Weights of a small transformer language model.
Size: 13 layers, width 256, 8 heads of 32, MLP 512 tanh GELU, vocabulary 2048, 7.44M parameters.
Architecture: LayerNorm before each block, learned positions, biases, tied embeddings.
Training: 371M tokens, 5654 steps.
MLP neurons of a small language model. Each row is named by its layer, matrix (up: input weights) and neuron, and shows model dimensions 64-255. Each number is 500 + 25 x the weight over its row's rms, rounded and kept within 0 to 999. Numbers have three digits each.
Before each neuron's rows, "fires after" lists the tokens most often just before its 100 highest values on Wikipedia text that the model never trained on.

fires after: " B", " C", "re", " Ab", " A", " He"
L9.up257:471525502484480484534514500515526504496504449512495492498518438462510477484535505465451528533484470535498488494493513515507538469508523519482487500557506504469513466473520441438554507460536521442522486471480550499485418499483494495506499508504539493524511509497483540516514456472482489513490494504501484549471536482517497482465500529470543483503484516479528491491508489513481484537490517539473562465499510531467534443502516484518515481498453493523521562500492506516513498482474515541499499549547455478506486481488458496521496492500506466561531489499444488481518522487469502503

fires after: " re", "re", " Re", " E", " as"
L8.up479:513507495494507489541472463443508538503499480495523477480547468491480486471514534480503455514483520511514508501454472491530481483498494508550500522523476475472508485458476498521490496516499478527502485525482479459457515508492488493506509508505500500495494485512513533502496520489503491483529553436500516502471553507504479530499465524521483517570496498470497459493522507490526491490501511532489539495498484499469521520502469502450479467566505470492442539519505504532521478488459542532479520490553494512494508451496559466502496502495497485529524515482500497498503518470462514486

fires after: " \"", " (", "\n", " that"
L5.up86:502481507489524458523543528452516536496477496494457533469497479473517478538504495472497520508479445441473497530492488517502511503492466456476487464532477445506501501497477524486518513482478483486506432527489488497479559484480514466539478477495501513484523484501485546514540484488515489513472498477500498532505463510511470512506470539484513542505505465509485516548516522515531508485462466545459504485486507481520504521489483467487541470475498518485475468493494508526499473513496492483497508513502492504482519503508548509564505506523522565508453461497466442522521462501489472485

fires after: " the", " The", " A", " one", "The", " a"
L6.up114:505532502497530460488465446485486536514478533516481535547514476482503514515492498519507507489528502507508467553485508502546559506450473472544441456540484511471498524487513453494495502504498519480484481491495510559534482521480472504506526514534505516509513485525503529504500477506492520490528462544451486492512545491509478489509521510481526587492470476460496492511507497531477499524484468495486525485510471478523484523470511494532475494484468512513516522483507483511476514509480496491464485501477466468525489502493500488528557436504472485493461519488494478488498492443483527480

fires after: " ", " a", "-", " Total", " as"
L8.up473:518482510516523479494510539494545507499518495511510462503531494494539497493460498511532510470506510456506504498514542499466535477462459460503500484504501530548498508540502494465499502505528527519499454475488544511497476508497537575503537464497528472475489476510519471535561506468528472480502457468443502487485505511523514483494488486442492551487454522479510450441435485446486486470508482488494512500513526501492518513516506438465502500521498500523521473501511486533428501485468516503546510484496477507503503495478498503479496535498533496554464498487550511490514454523539537534

fires after: " G", " T", " P", " K", " ", "D"
L6.up126:493479506530561467519493451472483498522509522505454535536518461459525527485510500524520486483526510550494499512465503508501488517489458518526456519492482470482494472516512500518528476505488496514466461466534498499489500472538518509523505439495470473460519522482500510453530501476498512482519455485530470474466505486502475508514504527538507483531516528500459513465495517450495532486502494524461487490495491512488548448521503494489530537487499476503508485507519532486478553448461502510493475488552535503547509526479471458504547503496490536527511465501486509491498537517462491511

fires after: "c", " a", "C", "en", " A", "cc"
L9.up361:473512491463524525491517487485521509521513519517440529502520516502521522485468521503511490512531498520477480532506534517521506487449512484493468493505483507484437521531530473454521519502491505477501489474513526478466501450532548485530529501518547514469525524556492524507491501510495525500424466516478499465501507463518498519490473466511499525491453525507483509485530510529480489516481480532500524482520498528545521485519509488548568532480456501474500488506485504471504492492516513541515517507476481449531496492491485492559520486489508507533469505494510485491496445489512503483

fires after: " ", "A"
L5.up392:464548487508548453502498482492516522528493501529463539536487470479486462493474488531483493513536517528473477507501491459476513510477457527523509535503495461462542466526513488521525475488473518490476471476524510523469504513531488519488533477509485454474522502487482501495523469461489502491524477501494481474503537469508513505465532517545489506526533507458470474483479484525494494516501494530458489508496464506481523513511486472522496527461513510495501493507508486508465516501445518518525491491532500522516495518491455480558549507501489468527502496505498524543477487489496476525

fires after: "M", " m", " M", " ", " st"
L6.up41:483489503507566495533515531516494475520492497469496518506508508480460512544509525528491508516498503498492524432480489456490505475504494501474512491484519504481488491518499478480520468485535457490533486490551552500452492488523464517550543522472529498475478531529490516489519506514478468481534478491507493471479502465509449508496499492493512488501528503490498516451495459531505496466504480510470487487528508544513470494520570479482512536500492556534521510523497555479453498479439546508495467504473511507519504507451561471486499460467543504538516495498528527471488479484488476547

fires after: " the", " The", " "
L5.up120:490464471487516477478514478489476499500498512464470513509476495498487503490483510516483501477556499520494479545485515473506512553493493461484518491535498457531534471486501492491513486493519540504493450459502524525533469511529496501506493519500507554497469469513534502498490510499500506495511469490450522492502526492506532514450514488539457506530501475471461510492497497539488533509504465535464509505508497504540521509493492484548473519507489482545489526486506468509474471501439523509483500536498516484498481518508500517514522528451516514525533486567482489509474481472433478468

fires after: ".", " is", " was", " but", " He", " sp"
L6.up151:501480462528484461547508512479517515529519515510506530461496501504510503500502516467463503434487472534488527499446474469556515459518472498502497500502506491510532477448485505499486489526458523479516491478510482495466494494526492493510539525507484466516535458503505515514476497497518517505506537527509499504496521509518490527453543470506558508497549482514508549459518478496508550489511500471529555482510506480500556512478457485489507486458513529478507512519483503466457471527505467502478509503549490480487492490509517512532468501465473503483500543557497498480506502511489466514

fires after: "c", " C", "C", " imp"
L7.up486:524486503507538487525520490514516519508482523515452535524483485505471485504498506524491488522499497505519486527489534463492506517504517481566453501536423522479508476489529483485533483478532494517497468460498533463503488458553493477546487519486520491512471528477501522507485505472528500472478491528503515467462516477498485509487465543542512548494525514471536493503476485590492477472499484522509497493544499480502450514505518506506500482507498466503529513516476506477469487538482496515508500467495522482470494535489493515483473503487482505524483461539511487508490461513491444523

fires after: " F", " f", "ri", " comp", " S"
L7.up303:494500527491508511525542485478534527490517509509508476522511474509528529482486509483465516500485508511511542496507466503482480495500517519536470502499455475523480490479531464518519452490500466508582515527483483515462508496486521502521525516516452535443488459454486516500487507408489499484492492479486463515500533442504518473492519537559504534516513549504483481482477518516454477528509524522510519513504467471495503497517470475492497485445512477542501512467491523506493499518460504495493476512512526497504514482466485499471581500518486522500520513506489463468518491523457460457

fires after: " one", "M", " M", "r", " Mu", " |"
L6.up102:514537455525581478479500474485456509543491556494464522540531471464490529488497493484497516514518469504513489444507504530504531525465478498507482473515490509485538464510519475482508469494498496507482513417488505525455482524552526504532524480527530552464506517540506508497500492527457509546504468511487455456510494458508509476499487485501515547529505484480541505451498424504464488514500489462472470507502514495534506515483486492490536531475480473484506500514524544495500502499445513514490491490516511471474513493468517511502512495455476549488487456484492519460501482501486498513

fires after: "\n", " the", " a", "s", " his", " re"
L5.up170:472478500513499517474523476496563464490502474437517503496513511470472501542492527497485528506524493493519460493513518470505516455471500489521470507508506513518514467475501519495494494505499451492491504489550498520517508529542466493502521522471526476460511504488481503507520503481586511452487471477548503532495512498509494561446494500485504507505520480480500501527479460494477503503496458508498535497502477503489515462493521515453480509478535497515445503465498471500467465533469506525533528489470497485545467532451524506506548505481518518483499469499496526502469489476503532539

fires after: " to", " f", " I", "ur", " of"
L5.up18:492499499497522478487490488532522546473490464527505461501514502529500507531463509504492534500519520507442503519495506461521503522518555440519500539501517494512483480523444526496493512443488503500500523496491498479449464520465487449518549474502497552520483516539493531497501480486497512446500459510507501522493470503517489508496489504530521450494446473475531485520456501531491512537482521496523531479503435498487469484480481476515534509513468483518528517471487540497491498458495534511462518525462468459509511469479524508481488489531470466524512462549496487456479488479534474514

fires after: " the", " in", " The", " a", " most", "-"
L6.up180:471444501511551499501457522511525525541473516505497575423469511438508479504508504492534535508481539475527466468483533496534538510535456488500504488496491498517494500470516518486499506489500523489464487496474498501451502528491491478507520467437450552504473477507485522487519497467526465489538471496496473510481506482516506534486478547512486527477452499489489447536497478497489483484496483557472462504554493516518503513506489457477489482518466471553557524475492485521498499532510485511491482532490519500514520528504476535490525500547494487492490526519533471482506487466473533542

fires after: " to", " lo", " f", " mo", " can", " he"
L5.up389:501485510525508478518499535500547534527542487436544479504467485541468495487447498478467544510488490529463481468517492485507512513503491498547502504479468468531500464487471507545521486476533526495506523476473508500473525511494513523518485481488489536505490468527519511470488513484515506439457486466518491532515491491502491512493510529550570446476491519488475481501480517490522495539439450506509500520474463511475489496480475506500490485469488507523467505488520566481482483462477489514484475517538514479553527526503510505469502506447511524510524471508513493488481494488471483446

fires after: "s", " S", " de"
L8.up303:532489516491527480537495480491540469481482493508499507478477525477447491507492533466500573522534522485459497509469539481529511469525504500488536493496520454537434508518502510518526504485496461473516490525495492513530505478499463478561465498451469541504496479471521512490505500428506511499521473482501504514471506487511489508474515491479509471500479468507479522489531506504491476505504513547518544483502508536545537500505498486534549500463500499494515501498468520480506463554459540506535485470485476507498477450502495499455508457508432493553554527495496457510476467514481503481

fires after: ".", " the", " The", "The", " J"
L5.up185:513458508510487481484481446509490565522504495549486514501487549514529496488500502488465497495524522556518498516461508475540507506458468478554493506530488480497532499506492448486491512476476474503453492502516495447502494508498493518489502486501490519451523470545499504511500505469531514493520473452458548487506552510488515514488501519543499498502495507511518531513457492511532477537524482532465484490439493500505555488499510469517528547480482495495478506511459487498476497480472494504520491505493473516452482543494490453508525482462521489530513484516528450512520473543511480488

fires after: " E", " in", " ", " re", " con", "re"
L8.up510:494518485508544527526486514486454475507511510482545527489489459481492521466548521505488517487467481459500509525485503450546480507446482522493509485483471510494474500460510533531504496527489507500509484491501513452512484480488489459536531495496501531479518477498543473525520498466525462447469502470548496550502521466515456504486511537532501559476484502469499481496512533526553497453486500461468506541503509509478506500505502484487485459498476505514486526508466485476503497447495560504492478500510503506499486485482510511486456521487512458539504516485509505459446507508514490516

fires after: " ", " re", " \"", " de", " in", "-"
L3.up478:458484505511500505509502534470525514555492532453485545504505462489487484500461527487522490482517537473510491493466495499480519504464443487492515538544473475512472498539507541507491463467503507507553470515507504492428508474497505462544492500487481469471493522480530503499486471446501469472537469492455468514521491463528467512473499527522490514521487473474502473515494483514475521505465520530499483484529498520511504474495491489457521511491518540531495494500499481540498482487472508503531524540496489459482523530496482501535547494538504492491512480553504522504472450477439457487

fires after: " c", " a", " A", "oc", " C", "us"
L6.up335:512486503438547484515481489459507532495529521492506479491573493482487485508516555537536552463525473504486452486531460460532517498469496499508472514508493501467478482488482499542504491504471527517486490530480534505496449476491476501530534531497505516452487484513527481490456506502485515499454501481475431540481522470514526505512513540497496516526455532454460477499507506528502535491518497502535540503501502474498522451505529486499520492507496473508479499512526515515500508476480501508471427518534448530482514490513497517519524516472505458485460488527489527505468460521499543524

fires after: "re", "le", "e", " be", " "
L9.up427:484453504457470508528514486492506509540554508476533511496483478509466452532523495470479527502499517507508525552520562479492503465488492502551498506486459462505514476540472541481485517499481471557494490519506512513454511505504524529450548518466510492493486469493525481501541519474469528462486512472516511517421504512513489546515489500561538464485507522520493497491483486501536527497480486509493495502457503494535492504504497517498486479501532458521491481527488521512520491448453502506503498492489495517483473523477527492459497528514535491429535521510525464473521509501451523509

fires after: " ", " \"", " (", "-", " with"
L6.up203:493511513523537459497509518454485483497500510492464480520480480464496494507515513509492500495521511524510469476511489495488529511489438523474479479501516477525505445532460506515514473517480504492483526507497485545480506493504486517516545483491438496501510513485466519506513500479506499473517471443481486471462504476532491521486518476518478500520512486479513504466512499528540519537484476548479480531460502508511551474512496467463509502506501495521435474504523497506475530529479504520501479511553460516533496514461442469562523507481537466532535478497457528520480502452483509533

fires after: ",", " in", " con", "s", " ex"
L6.up168:496494512495492486524486523501509490542506507484479531500486483505511488514506513457463537499482493526461504502483459471495497481525401454512497499448478480548498461520505506508505473520477486477502542474492463463479469500502521497512486472499508528497509442538491499517503502486490523481443496506495492501535526450516451477508480575534501483545469532479492498460517530514500481506534472538506502466518433487505514520492468493482563487486505483481514505536454557477491498550454490476509490493509517486498495521514501484509530500494507475519477501486508487494511514496476439520

fires after: " K", "K", ".", "_{"
L9.up287:482520490502510477501470528485501543520527479436486515492512504489494448520526515449484542521489549483519530523443502519506516500501477505513515501521535498485499544492487483495560537476485484490457471466506480482529497503560470454530502499482517511478516470486497466528525508496504461524479476506463506501512523487529500510481499471504531508523499505509540506484544493520531521514491486524481503483478523520537529484503528474494549527498479524481502507523481483491503516455477497491498465482524505477557461500526507451539493485466495504515514500489500536477520511488463475520

fires after: " a", " C", " c", " A", " N", " were"
L9.up83:494470462453508442479470520478555498538524478516456546476542472460462488483476518488483487528482499465525463469462507528523577466476514504481470474493498518500475468486490464482502527477534510489498521510481548505495476515498491477476483482467533512499490517440483472473512501487477502483488474481450461481511545550511499487477487528514478520487478508480472447493493505550495546467479507493528520540542525485513511534512512530522544499501467491498524557492498513516487501528515513506491504561513452485485497512498547502541509498535493507561518477524533513476495495520494523484

fires after: " ", " New", " Re", " Ri", " re", "ã"
L5.up143:496486486459522457508467527497490532480527510510514509543506455501461511480521546492471503545473500503495473543512507512519541455495523503479488523504491490545498497506501475492490532495490528466471505496547480491489465540499508477507500492482525492468503482451494505527481505513545450472522513463477496491488515504502500507460510484516539570477550493506480523487516516491489548524534514547467489538512477493556549476476508500481529494485487469560506452446493484482486481522495500545536513545489484496513494480531530489489488494496516514478443469534502479488496511496467483475

fires after: " re", " as", "p", " in", " Re"
L8.up441:501500467557486512484456473482530540495502527489539488406535518518502473502461522527483474473517457533500489533471505501552542473518516470515485512486496523498510518494508545489489508467464526530546439539518521509460523485477506501504513531476524517473534525484511497533514511477492541474518498450450474488535537495515474504490503535558492529492440475492510493483504521502555504506480517561482485486465512487529496519488483483483483504518488490551509492497496525511515498531477499538491506504470487501480502522492489456581547483473497449504501496514491467484486447475493480485

fires after: " re", "s", " S", " Re", "re", "Re"
L7.up68:487517534491488500475503459463556542510508489499475550489500460538513523493522577464503533522505481481514477516471495466506514494502478484488486490456448440518516526498528528497511470507396515509519523537509484515442498530501524447508522509510530473527518501488513488492525486520516485489500516474491494483496487462519484471470537490514498515534443530468464508510535483533538486511516510513472496511530496508535551487499516482492507505511510508489533499510489470497452492558482513517482493498504482455493502532476503474508541502462507473517529520517490494516492487490453538514

fires after: " ", " as", " b", " re", "s"
L8.up226:506504468486541444511487533489553548474542510474513504483502481469508479490515535490494520474515494512457499508463473504566511548505492490546494490490528514524495518493465521492501470486477522447460513517484519448444510513496483505506534488486476508456524496520491499526547461466513511477524527479527491496517502519508472484465528506537492515479473498506473519493513532531500544518493488544486510516469519486497511499491479513510463468500483503571470485482478482446438466520500513493504529502466520538457488504485545517524546514490518507484521491526480469503496502515476463474

fires after: "s", " App", " as", "al", " E"
L9.up510:503500535510512507508478497467537530514538497502485516471513478476532492460497488504513495414501511503518460531447511510523479497430483524493501502498479471473555517499499530511481538532502527519520488452529472449516504510493533509509498472501500510509514511510547499506514514506522486457507476515499494467479528513512480534488505512532492510507504496517486468491492531536482483525479478517508504500477460514504551516506450504521490527501525480510519497474515513488468496439499563522502500515472500514522503515469536461466490546514468449499520509485507495514496520502483435508

fires after: " ex", " a", " A", "c", " I", " Ex"
L8.up399:463526492485478497519466504479482537516531501473501525496538492488544503511496538500524546474488523495481486523511464503512544478491514469492506528525518489523511480467460483506490486488495492514479506531532550491472485500500502512517538475547479506454452488437510505502480522511534514480509448475537458481513501480505507510511509452482508478524531485485486483535483503511472545449530517551495486485550490503474514490528471466496519499541433444531503509492485522553466463491482491471511433502479495518500516501515485507478499514446514475466483472549531484480473488478483512510

fires after: "s", " S", "S", "===", "==", " ex"
L7.up16:478501502473497484525480499489515547530528504524493541446491518513505490495498522461517524503494499523465507468455491488521522507517484519468536543418518479505451517540508486510516530490474511506531480523495491465493525504520488477490527501495457513513512502490505554457509523494532508479510492463440462489510497514493463494503493493508483466591461509515455491488523516516548497520533485541501491487489484500552515498513453476517533491498477493531525502502474526525512515485489501499506467499511483489546478498477502476462508516509504478513495507508526470477503495423477504490

fires after: "|", "-", " 19", " Total"
L8.up6:462513459508522532451519510474513500451502464504458498458518484493517508518523515502487538467466519535505506493472513504541510477410481455511493525517469513537486526528494561484481512475510529452539482487501524497501482481523520511520556486522548513496537433500519480536552524488539518456491506470478487494483505472524480504510528526473501483492536538471502477479484449470479489526466487503505501518523478474501556502545522500486512475519474521499476508521493481476511507524509490531519524509487478487478473523519473503485497526516483514521493473536477484443547521474495516512

fires after: " (", " and", " de", " \"", " as"
L8.up417:522521507488474495512509507447542534530473505474455518476501519538560506501497508475492501530520542525491478517454513523468490491519472483511588484546482498539526524524492508489489516454503504488492467445488506496528503526551510438511487485502513495493491485514516505522523511457521484456503484485503497513518521505506455505453463554526488506517455493447497513525511517499504496479506470572461532530479506498503526506487484514465482495496474499487497552521473474505497478501486481520479520517479506476498467515484509519503463532505511509518506427505509460533483448474499520522

fires after: ".", "_{", "′", "en", "–1", "tro"
L8.up2:475492513535470472505464503514510496544482488454482569456487481526504549505501531499459533506472498515475465489469492532471525523555459482495507510471537473491504476458505481486508539492451505469435486525523546484524510514518489487524481487507547449534496457531488505482482499471491475542450526505482533545474515479535499547488518502485501499479494518487510526522517499502555481497488493453498534486486483495490532509472504495476534485506466505488492530544473476517501483521489481534485482516510497457487496440503469491488506479523516458488499476554492464511548497529491495532

fires after: " in", " f", " comp", "c", " vi", "d"
L6.up274:478489485475505505525479535485518522511511501491544510510485453503518457511512516495490511521485535490474573475458493490512515481507442484504479447522467492530489487510503486548535480497517455485539454510440484575486531482489552476498476519494468532491479475459520495516473512480469512508484515491469506515478504526521475501496496517501488495487510515491523504514481515502486474484507511547531507483490505466527525519500454502497539480525500443512452516428522501519506466509512509502533522556491530507465520514522482496509489486489511473557517469542527468502509472477466488466

fires after: " J", "-", " K", " ", "\\", " C"
L7.up427:525496481506545443541513494483462504565486536507469550520500456464537499479494529482490516561527482520498460543501541494498534520491457508456496519511472476438532476506531490481499548477484525503492489498507464502485485467537537487507521469497465519463511511492481514493518483470519479437508486500524499494559494474513513493493490480519485538530489522467506510471523495496523539508511522508479511508475498514556534458520507469492520507494518516491519484517499490482481510506450462493488470463519502501531456488448498473509525510486479520507481479519481511496496505485440498536

fires after: "\n", " the", "-", " was"
L6.up482:513473465520493525516538490491519504490490513463503473453489507464486498550520541468471539508503559481511501480502522487524480476483472447507494501518505454559484488508512511518495498490472490476524519506464491468493493535523497504506525513532503470489481471526488478537521493478513523441490495455481505445533491492532476529475496529499481527494479515506542546508480488493473547513515507476528494532462497469551493527496505487478504512505505490491487503475508468522448461536508525527517489512498452518516466532502542500526510516495456492489521468555527504495482490521503480484

fires after: " b", " B", " ", "B", "hi"
L5.up1:508522484469515476460507517503509500505543505491504530535454471451502528498457489526472467502504506512536526507485491485507509502519474491506492507501479514520486551520513500480542515527489471478484449462525496478520491538513504477497497470516525483480515490516501497506569503482521478499483481498525541512474509439494457497497530513499520546484470499450486518488457533491482495510480443508498483507473495514551503522490498471500478527513510507517499517442490510491464526473455518488491547471518507460539516535501530478547525483492538494497486548471485514473515492471505462511

fires after: " ", " re"
L6.up288:476469456428519487493479541474490566521503535459528512513523463495504461495507533512505545504422504503503510496543456514504462473464462463502522474502475504518486558504471494480531449488502504427488488515474489442486477517523536462508524494537500519490494447526507497544545506479486508507492494483521471564517498502515474511508516505502527534489544520486479531514499468500508504518485496543514464517498521494467549502504501479510495492488499528516515459497454487506479500484491481510533529550512508527470501518486504464533485510528513523504507521549505498503494447517495475502

fires after: " ", "-", "H", "T", "G"
L7.up26:506533533489552506514469519449525510505487508487486527536458470514537503494493533487498505482536560494523503477460529511505485530442447526501517514468456474493522506523512473495485498529496481440469420468509476476506464496493507497508518478526482489486510533530499515527552492471524526466487493495457493510548534492518497527479545514494514480526516526493494516492480484484491507524496478500471533498479490517525528472512498492474548525482516485493513523540467489488453516478461525567502509519543480473550510520483490498521551521464478535484508507471478505478451503482507461488

fires after: "e", " E", "le", " de", "co"
L8.up335:474471510503503509514449447432474481523498521503497481500508422525523529534521499470478508494491517529486489486474476479507495468441515527506526514463479472452528479500492506542516502521533505537506472517493530500488488519447515485511518481534507507447547512478519543572541505477488532472507492485513516498479502505495482531472519527497499484485496527497520468516459487467508529451475488503517508506491521472520544467482456485486493509515516446534481552492510524495535493469468507503497525478503471515482483518519505520536504540469488514517504480505521488520484502437510509527

fires after: " re", "re", " P", "co", "O", " O"
L8.up330:502482504499482521513508515502505520477494455489548515474526494444517515516522516503486510491497511539485465541459505493492486520493497495550500557494458482523509490491504490497508493504473568519518503489482499461453525480475504510538542460471470503508509476510529502523524504496524504492448499473466469488458516531505503561507485514505502499484448516560552461517478528538506522528464488486442483479528550527497514489508480492443501466492502495500512533513455509501457504501462492514511490503469505516513519471484501478492484529447499475512548497470517510479488472501505527521

fires after: " S", "s", " P", " con", " Con", "S"
L6.up15:461490493480485486516517455514493500479499504505475491507534525532527535513534540498517531521506537551468503509461446494536502493499469475509490540453463479516476520505523492485494545496503513475502499529547486449496518486512505509517502455482494559492520482542519540494465503485503461422539473465514459526536500528506503503518474475495483483565480478494478537529508539504477502486494513535502514512469421515528517487525459508488483490495515453465513521476525497486496495527504508497464465514448510515534480485505528478502481481494493484498484550482517485503472501487476490498

fires after: "d", "ri", "00", "c", "li", "."
L8.up201:485494495447502507469489513454535536506504524431486516497551456499511525479506507454514560490479495535488508520504511497527526490481494504491449543513476557512463545472469488490542517475478528516485507479500507475526472495512538499496518508495501540487514488515499465539515498492495503519465478482451485505552572481527462483489531564479511527497477526481501527449506489499496493489497474489473549488526510496472513480481524452532548531514484482535528535491498480526489488464522507466447456536474486489496490513488502466517526503488514515489487523469531510496508507486496485547

fires after: " a", " an", "cc", " Ma", " An", "c"
L6.up345:482498481461505490497522516506468509508501519495461540491522524484474503511489529498491517528516521552502522511480522528484550476494461461488472479491450463521502528507494473484506520476460462473465483474505582500473485484502502518501532498496504484474475524462483475515497503454511504510511471500498472474523521502525487505479533494494478494465519492510493511509532504494492505467516512518487479460533508493531554530523458500503542515496480450520520524511480478496449519555489503499548456517455493466507508534505470501561527445461504518530501504505510486544456459485461473454

fires after: " (", ".", " On"
L5.up3:465489487527497500491511463501499487511463527477508515466494543489475499547516545496455514497483477562501476480426506448512495507508443489519503552484515434507491500460461504495496501527479489461540512497523519498478525527535506516494507480524522502504523518522504541514527497473529524476479481500462499504503535471512494543479522508502496510515546501530515517449466510494523474525536468540512524450493470500479539499482515498534503472463506520478533491511474507471473507500490480517522497530469494509511480525497474468531492525505487483489510503531517501508535499566527477509

fires after: " ", " (", "-", " in"
L6.up486:498475538485532481533483461484504538497494477430519510486505475502518486503471516502489557502495457483523486494519521489517490511493442503482503459480493466558507520472487542523521473530531518507481519464464505465467478479514499470507475467475509498502467487496511474536527497504510482484492495476476502510488512474504484521510517525513514564483473428472493435486501484534512500513526468466503496484522521489507556514471487491487483540507518460468552508489487473532502509483479520494501512547513520503528532522506501505527480476526509494538513487477478462492509481482484497495

fires after: "|", " A", " |", "al", " C", " a"
L9.up431:509478509487515509492516454455498545491471479483467489517526483478493481510464515494499491535481544527482452525524522502541482439508532494475497485514500517509482460498515461498518477471533530461522513541510527484501452497456485463509554472475526504507478491508512521504524534457509541530451499503467485498501550472532490530497479498486472546492477530507512477506513463506483494517523482520505544495520515548477510473504521495531476495490498495517483498488528436492500480515507506507551497471509485506453523500483529497482513522467520495546481545551460478532522479505485496459

fires after: " w", " f", " north", " take", "er", " W"
L7.up177:515464470481547485527489468506507503532517484538487511486492469485510460505478474484483484456505510480507508530515470509542509478480536471500500509502485527535517515543497497541510504505519475464491473523458452523493520467500527502495499500480452546485503425488507516477523494493486546538532509467557488515492533492513521512507500502526530453521498454511475518471514485533518508516494511533482535471477510488514510500487481501512539519449506481517492510444511503490504453486460522477486484508520487461572507489521548494488528495489500463481478509526499468456479503473483519464

fires after: "==", "\n", "s", "-", "===", " ("
L9.up31:490471494507482437511518508460474540481471429503478525444477505479510469532503525502480520518470509500535466516529507503511509496459434505474506491468473474534518491504450484522548509505511455525475476498481507448516480546510509462512504503518465470473488481503495500538595534519514491486488470508472503541524534497502494516490505500523494467521519491481474481521536488531504508479512535509512496534457500536521535524499520494503488505495514503510482516500498468517491502513510530525498505521515514501517467511513550512511529541499481503516493517519501502495498467505551488493

fires after: "ri", " Na", "va", "li", " Pri"
L8.up320:488467515492456472481456535470525525520500497463516511526541435492507528511496492475487509508490529527485509503507481535534535483507478490528505563512511525516547502508502458473543493498505460471522498467455495509480522533485510484514462509464501586494489485442486468488490493472500500498467479508509484473535517534520486439474528504512513506480508500504513489496520479552507549501525504460472512513502478509520553481447526517493520520486505498531457506487499496494471471462514502478507448497489492496495498508509504503509559520451512507470530452493452500469480506488485499500

fires after: " c", " C", "C"
L6.up263:471489471503555478506508515456455578487505504487447524509537468491517476495492522525508495521496499485475488523487565521486544512500518467493480480527403528516513489519518470499538503504489490422476482473503502484521482483538463488533518498463560496501496471462482508520497488518487476518459495489475448518527523506512485503506535497521489492461506509471515496504514463464471508514521513496478523529515505483474487510514469508525539527489495487500519478517534504489441517521507480535495448477483509459497517500485546543501479488492513520513523479524523477521479478485485492491

fires after: " F", " C", " c", "ur", "C", " Ca"
L9.up350:440480506524532505540522492481535506490524490506523497512512505463532470561468510546502558490523499511521486513510485470503513481494543467539503545488535507518466530540515467527486493452516500492481484549497573483463525480488464506526533514488495497451447479493510503473504487484519492488498470443551460512467526486520532507486540490524511490485479510539480475471476536503499494521494505534499532491495514493497529471534510504477518528502482490511483527477481483523477472466480483501486466513491459505483493491465477494527519516425496491492529498519490498504497465517510524499

fires after: "N", " N", " Na", " Ra", "al", " Li"
L8.up124:496509520456476465508538502471511501491503499527524467539505467509487495536506489440483471515507508518531537509505468430514506490467472501473518515507501483487516486490491462505526476501518491546497483452472505466494504517490510472519518490513537542476529518510533519492481492508482491488505546488504471446518491502511545476466520479533523504549486512517501472477470463514519500486482480457505465501499463508511474454488516515492504519500475505505482490472487568497503519490450539492524475527466468511550486501525524492544469544425519497473476451528479524515477506473499451516

fires after: " con", " re", " ", " sub", " pro", " di"
L9.up174:477467459492517502511491509467553542497459528491498532489496518512517490496529549504461545463517545518503454490476476523512498461489447486510475520472511479508484451508467485477479547504485458501464499510486518489469531558505500495487534505494487462458536519439443514514540505495550503448498529521521474475525517510520457519495574483551475492460495489497479521483470512553499540483521536504501493532489495490516514489513493459486485490515467514536502505495524506556472505439483480499524496528494518501500514511509513512485486509490530451519519537515521503479515470495458482488